python train.py --num_hidden_layers=14 --norm_place="pre" --rope_theta=10000.0 --qk_norm=false --optimizer="muon_variant" --lr_head=0.00388
MLP neurons of a small language model. Each row is named by its layer, matrix (up: input weights) and neuron, and shows model dimensions 128-255. Each number is 500 + 40 x the weight over its row's rms, rounded and kept within 0 to 999. Numbers have three digits each.
A block is one neuron, or neurons of one layer that tend to fire together. Before each block is what it responds to, as a language model described it from the Wikipedia text at the highest values.

Description: Verb after person subject. The word was (sometimes were, would) right after a person's surname or he in biographies, as in Freeman was reelected; also pieces inside personal names in tables and credits, like Fab-ian or Elizabeth W-hite.
L11.up59:515489486487552509461510511455507508453479537490537464478512536518487488487517480525509544539474570494442579530507540447436527486549474465535548497507509524510482535447479517502504520487467523491519535550467541468507412483426511484517527471496425448556567496518486490508504480506510557571504503501544474553539534480517476548466526504445498460562544481504358514532476546512578589498473
L11.up235:464482494567481467576520551499493506565540539487484454540449490511414562434429489474558464484530465515463601527466534537533414480520498503427473472582454593500505475559473613503523521470481531550513493472485479537471519543520490516582504500463421445478456472512501429498523492512521472481473497469427480442533516467536535518492475562459467503545487490513485498459498565501540488544568
L11.up298:454506498483555483517584495577496524427423475495490535506492562489488520537485521480407484403485535567491533577527511528417534425532539584432481515514407593507529482532533467599499543456521525516532498491398466546482527518523522432544466521491520530535492507435494467488477472499554559476517444493543439471528482495484537496494486497494465500482489555535518481520501504500519521526587
L11.up532:494531493527487540441562525523511504473514456476576559442425496482463496415493552506483406429518528634543479500515496420504565601486459501467514510481439535539434504492458470544467501490574500539474490489459491450485497519528526498525451497493556514525451513535440448482518531503545474510515416468468485504439503533488465501498551453467561510481479525489520506481451567514509549534505
L11.up642:507493513517525432556541479468451572508577495546519534494461564476551503470548501443517545418555462509543523483435493513484515551553583528480510537556466506439399534504574462500553457513456510512494528461506538515432421593517493535525537492446450433458503565485516492527500491564441500485504488484500459417491504463508543479504459529456579469514492531502493529442495562538488489502484
L11.up802:540493500473539443587569523475539519482561522492550509533522456532509462500478547507550497525414481517489521494542472500469567445491488514528441516475503570509505500519521474448482478499490503547564498519465429476450518541499537521441447560463463488455488482423437530503507495443495508530568519537484412439472483531515485502492495526592532453564516479469596514515468532478426580482471
L11.up919:578549512513511559511457511543530518496485557530510529478475563448504487423504480461537532457571548504512468470498470424481469504534537533442480561487536441509542531579500509462496530517506558531471549495521513506459470474496461480495498473510488409489472415519455516508588571559506460511575444506447463439455498465416489499488483469525574477524546553520460495535505466530438433482610
L11.up922:513463486453488498511545471427411465418493497506472556516478518467445504457482518525487518469506481561508472510459498546437525496512481556482556513507503490472510542472550493513510548546494521548460496429538590373508467493501536531444454492533553479473472511446478482402437463523509512513545500481524543482498483553502468496537487489510455527527509563413502515475502483551450435533496

Description: Pronouns and mid-word pieces. Two groups: clause-opening pronouns after a comma or period (it, which, who), and second word pieces inside words or names (I·t, n·ight, nat·ur, He·s).
L6.up788:522433477545495529625524521494492500506478507539573490548509454495513513419466518511468532428534529580474489508481543513504513440480503415484561477552512504506527466551483474562400526480446446494458507461536438528448498541487529552495515460464456556460440498506438406542493522442441483598515504542553535540463482543477478529551483523553445512521477586496515505484604539510572504522500

Description: Copula "be" forms. Forms of "be" (is, was, been, being) right after a subject noun or pronoun in encyclopedic prose, as in "it is a", "he was transferred", "known for being".
L2.up167:523504510481512454526514516499479526418515473531604474421519505467516502476484515493490500454507524536488506495538500602470509478515510563583472504508492551462457497511538515502435524511528490534508532465495578475441470565362458392447465472533451551456512449467453437443539410475533521478483501424497516493440503479450502504528523534486473479521506455486494525550476540548504541489504
L2.up312:548561516484467474524489492501463519441471429515501590382489495536455494473538508492441553491500577436456512527421495466563536515528478548481466460491502543528412458449520483529487474526592491527465468471467494546509505493361482533516505508490529468525513521535434467559474496432487490506510516488420456513529548508408437476497525448513545393464481508454499519503525512520526475501511
L2.up336:521444503496533457548567483559471463467509590452484492504525525505510537572461493499482502390457555474574467469546536529488494506489529436459485438588446495481486594521548476493475584516514472553473556505521519462448429484521537436438499493509545531449507494503480506480532464513531520471500503507466493419482495472451507490483541527471508425475491521488561531518596555483423493526463
L2.up353:540460450437491519476544530458441485491493466473517526431509489488487459525507543470517510538512497488489453499578571542496536440461498538442509424515532490517491503463477485519457507506501514525526527498504407592491457526521490487491554520489461551545401559541465550460493519479530506459483475546499454572454448524394497502419486512509484461469497478499454534484522482558458440526526
L2.up435:455506510539590458486523521437556470477477484524488509451460484478505473463548518470500564463505451444521454465521534563543479524506483520498474514502484591534414518569568511527486434529454542564540535413430526492530506480467446507551464425515431440492507479461400545512498461555518528456511471449485436508446460453516536510476498591494502507615519522486411526481512577489523517513532
L2.up751:406513532530458532474405514533476484468532440440539358516544472536444396526531499472496509482459577450511531390437475612541535574517495499506449422484535508548479536536543474470419538517539513574528568538492487466492494504566464466520530489527538487491507521501452494475415448517510492449554491556522489489487482474501565532484513462461506535541496485529537529436474565573497500507456
L2.up765:497505530449495515481482465472568452441537535445519473516486495526419465523463462494517513494486535482512492515454497558489506571479472541464504542515497465477478512495491618559457518513535504489514522567497564459422587511487489472458482449528506521437432548447435506429444454456524510509495486490504512444449514549525510474475534475460489447495520479451504533545469588542490525502500
L2.up999:524537460509588448514532521450433582487565551530535541397522466451432531482490528535444527493539487487476478504434483497521502460491535526504442496477583601452494480461516502529545468497541540551494571494492519590450537512494458547469415490500522474533502533513519463496472505462525512544483502473469491450464420542431474490474417495513488517486477561545506546518542481467520516531496

Description: Word-fragment S/s pieces. Single letters or short subword pieces that begin or sit inside a split word, mostly capital S or s: S(hortly), s(coring), Mise(ric)ordia.
L11.up125:414479534455572540530498507558597528500556518479515513598577552554579491494479458530487492441522423491493515525552540525512494502425539482515501451480379589535477491509520553427517495419509516431580478471517575475521528439447471517566546554496488514483467463473443538447553567538577521485481485474499491400527471437518453497527481501559492512492508556534513510495572554573527510521514
L11.up192:556490503485531503563472525451497525498541535547525486561563493451569512509518488486498474443592433481486516494586541492519535559511420540521536488490579426510459477447490513489523464433550552492449513466477486522510499529454458478439528437559547573513365456522476467474476472560584533577470474481555442535529459534420428541557515480590472505521525466513506437444489491529486530517503
L11.up290:483499509530500472492521560481525509577486487455510539484501556471506486520490517415481531556550484514474465552577510493458442432497525520523579467456478472590546422552446526502516538484445490517563481490509498559525471439464499544541501485513515471596456444506477515504497520430430561416505489493477490424505538495459541510491500477492529553541475529515502501393490444473490439438487
L11.up383:489513527482471511505543423449511520540468529524501518505450490546545540507475510587509555506478542442510507414482468505479467577593480505482519433432530442539453541509438464551477471451467489527501493465563433424468539471457553467557494495495553494514487504439500483520471584509502524604460514568484478531530542537503494496450541490541564519495523450463527435489470528524460572507500
L11.up451:447492525507525594468519544468475511544543475502410530421572531498529480486456538520544513424511535442528447493646523441441483585513565538473480461516511556547527542554489561517497497529525462486464511456507519450516502497436518518627511499526531495508463446509493485492435451573451532547503464492458495473538528536462472494523459453492541531465559517521453544515442483477500516487494
L11.up460:487558554563483492494495545434573540540529460501509452559546495490575516448420478498447484527495531462478462500535443509466488502483451556486533502453444503466523458544552495480503466519519517471500498483456501514476518499548524456463517463495529471452513455524418475562510409491522591549493477526532521496533463481476518494482485511508540519508564557586455490557513471488497589571610
L11.up651:468550472543485453453618512513457448454478447491491589456527485533462467450450455441539550490497574531418544503583523577431527551546470531521520401532477505512517496564472556472441481537595493491517500472464471482444488433548474472551523536492502463501474499576458536479470592515503515520449530460544475460502553517501455458480526520508498437550446568473418483357461551480513495575512
L11.up746:522484520443475608424510476548474485494548502478523488413520499595523498526527515488505495598482477498480525482575577484474409451539493485484430503445492499464494467392428511552445458477544497550542488453523524563503535505490544492480503470549521491534507515546469520470493564521483512518462444547484473458507491471479520521513550443515473497407476546487512546461450485492460543511512

Description: "ter" pieces and "It". Fires on the word-internal piece ter, as in Outer, determined, literary, cemetery, and on It/it, both the pronoun and the start of Italy/Italian.
L2.up373:487446497486515500457477537479436412548493551549456520539441541481485494572488522532455422540536471600438497553543480511465476486471447459518466499420484389481481514461492497469497522498569458527508491486510512468518513591412498566513464526584449550451483521500480485435457525486501500510519453450433464440514558461427548532551482465577473518512456578458564528536420467480544553506458
L2.up426:542476525543508518416497502529473521563514488471450538488493467488462471528515402477491426533494502505453499577527459448438490543559483509566470496529547519547457462506524529459492558498513424432462493469503475437517520507510503517503437522502514437494512504579495445520462560569465585513442468419481522456445540526546535506520487509506517567519506528481509486481450509497569464505527
L2.up464:452515514558500474479559598521520467484453483506520571581547494461512473545498460504533463435573491501452470558486477582552551486478499536464517557484559521553519457439521479532490473419547520511469522494520529447462517516545433617465516477514480551451468454558473563479489469501463446508515432518481462546522458447486501530456459404515467508452460474507452511465460477475457538426467
L2.up465:487435492455501487529521488462492485521492508530487382498598510452522458530473517537495463488524519550516502496548527560492464532485412449415580525532542537427484515472451482512523546519459473479480459456436543509507545406492574582455510423530475374554552488478459572547524393498517401469497465521506492505506491463416440512504481464524515522558501517554429453523520494488503451498458
L2.up800:447495435510539466542467451435488550414504499525488387550458406436451483467452518544484520434462478444578524499543507551501552528496518493426463433550543549557484498506530522562450522535535509651468462480485465518436478447510491517555538471435524517512472462521508442455428430494592424552459450501466505477526451491531477561441482506513506501449536580555514528541494528503488560466505
L2.up867:496460508529508475473464464511459471461433561524538538478476522451510550506472551599551498471502473503572484488563489499443533503505452460493465524476486519506589454541524557452481516498509529560490514488487458473509410544514531543501517463399524508449515500518525480495529482470570508497467437494508515484502536421496536471517518445497499508466499548497495519536488483468462583520489
L2.up927:544497430546537524508525462422445413519467470476483519505546614489505475423492605429496518446495450502513503510495524582509435470462500500467472470481506367516486455521468505477536511474484418510486552432569433480495501505528508568530491470419548582450535463580505472506548512529516454505483555504466503432421515464504470522507569458488451504580510531545520498527489469503486465510528
L2.up993:391441441517581559534484500458506525558501504533429517483501518454508487491517505533441509477489494466517554515489492567473476525465475590458553533471527524526566482412509493461474559556492457544518490446506418454454510511529510611516458538491437499502522488516490549492452472514517468417523478588577471472494493442482494563511520441458538540485494488561502510519512519474515532491486

Description: Post-subject verb slot. The first token right after a sentence's subject noun or name, mostly is or was, or word starts like be-, e.g. "York beat", "Klee is".
L6.up248:540548469474513431498536573532467471474554454470506496474465555416508531458480472491536435478491504481577532511528492551494414511486500485463539485537451459463484493528494543532425473511483521498441524482490447438401417466490558463521518482463470465433487508490521488487475522453436502499462493445494485485494541453508510489485504552515486539459520517530494533490542486562457485568444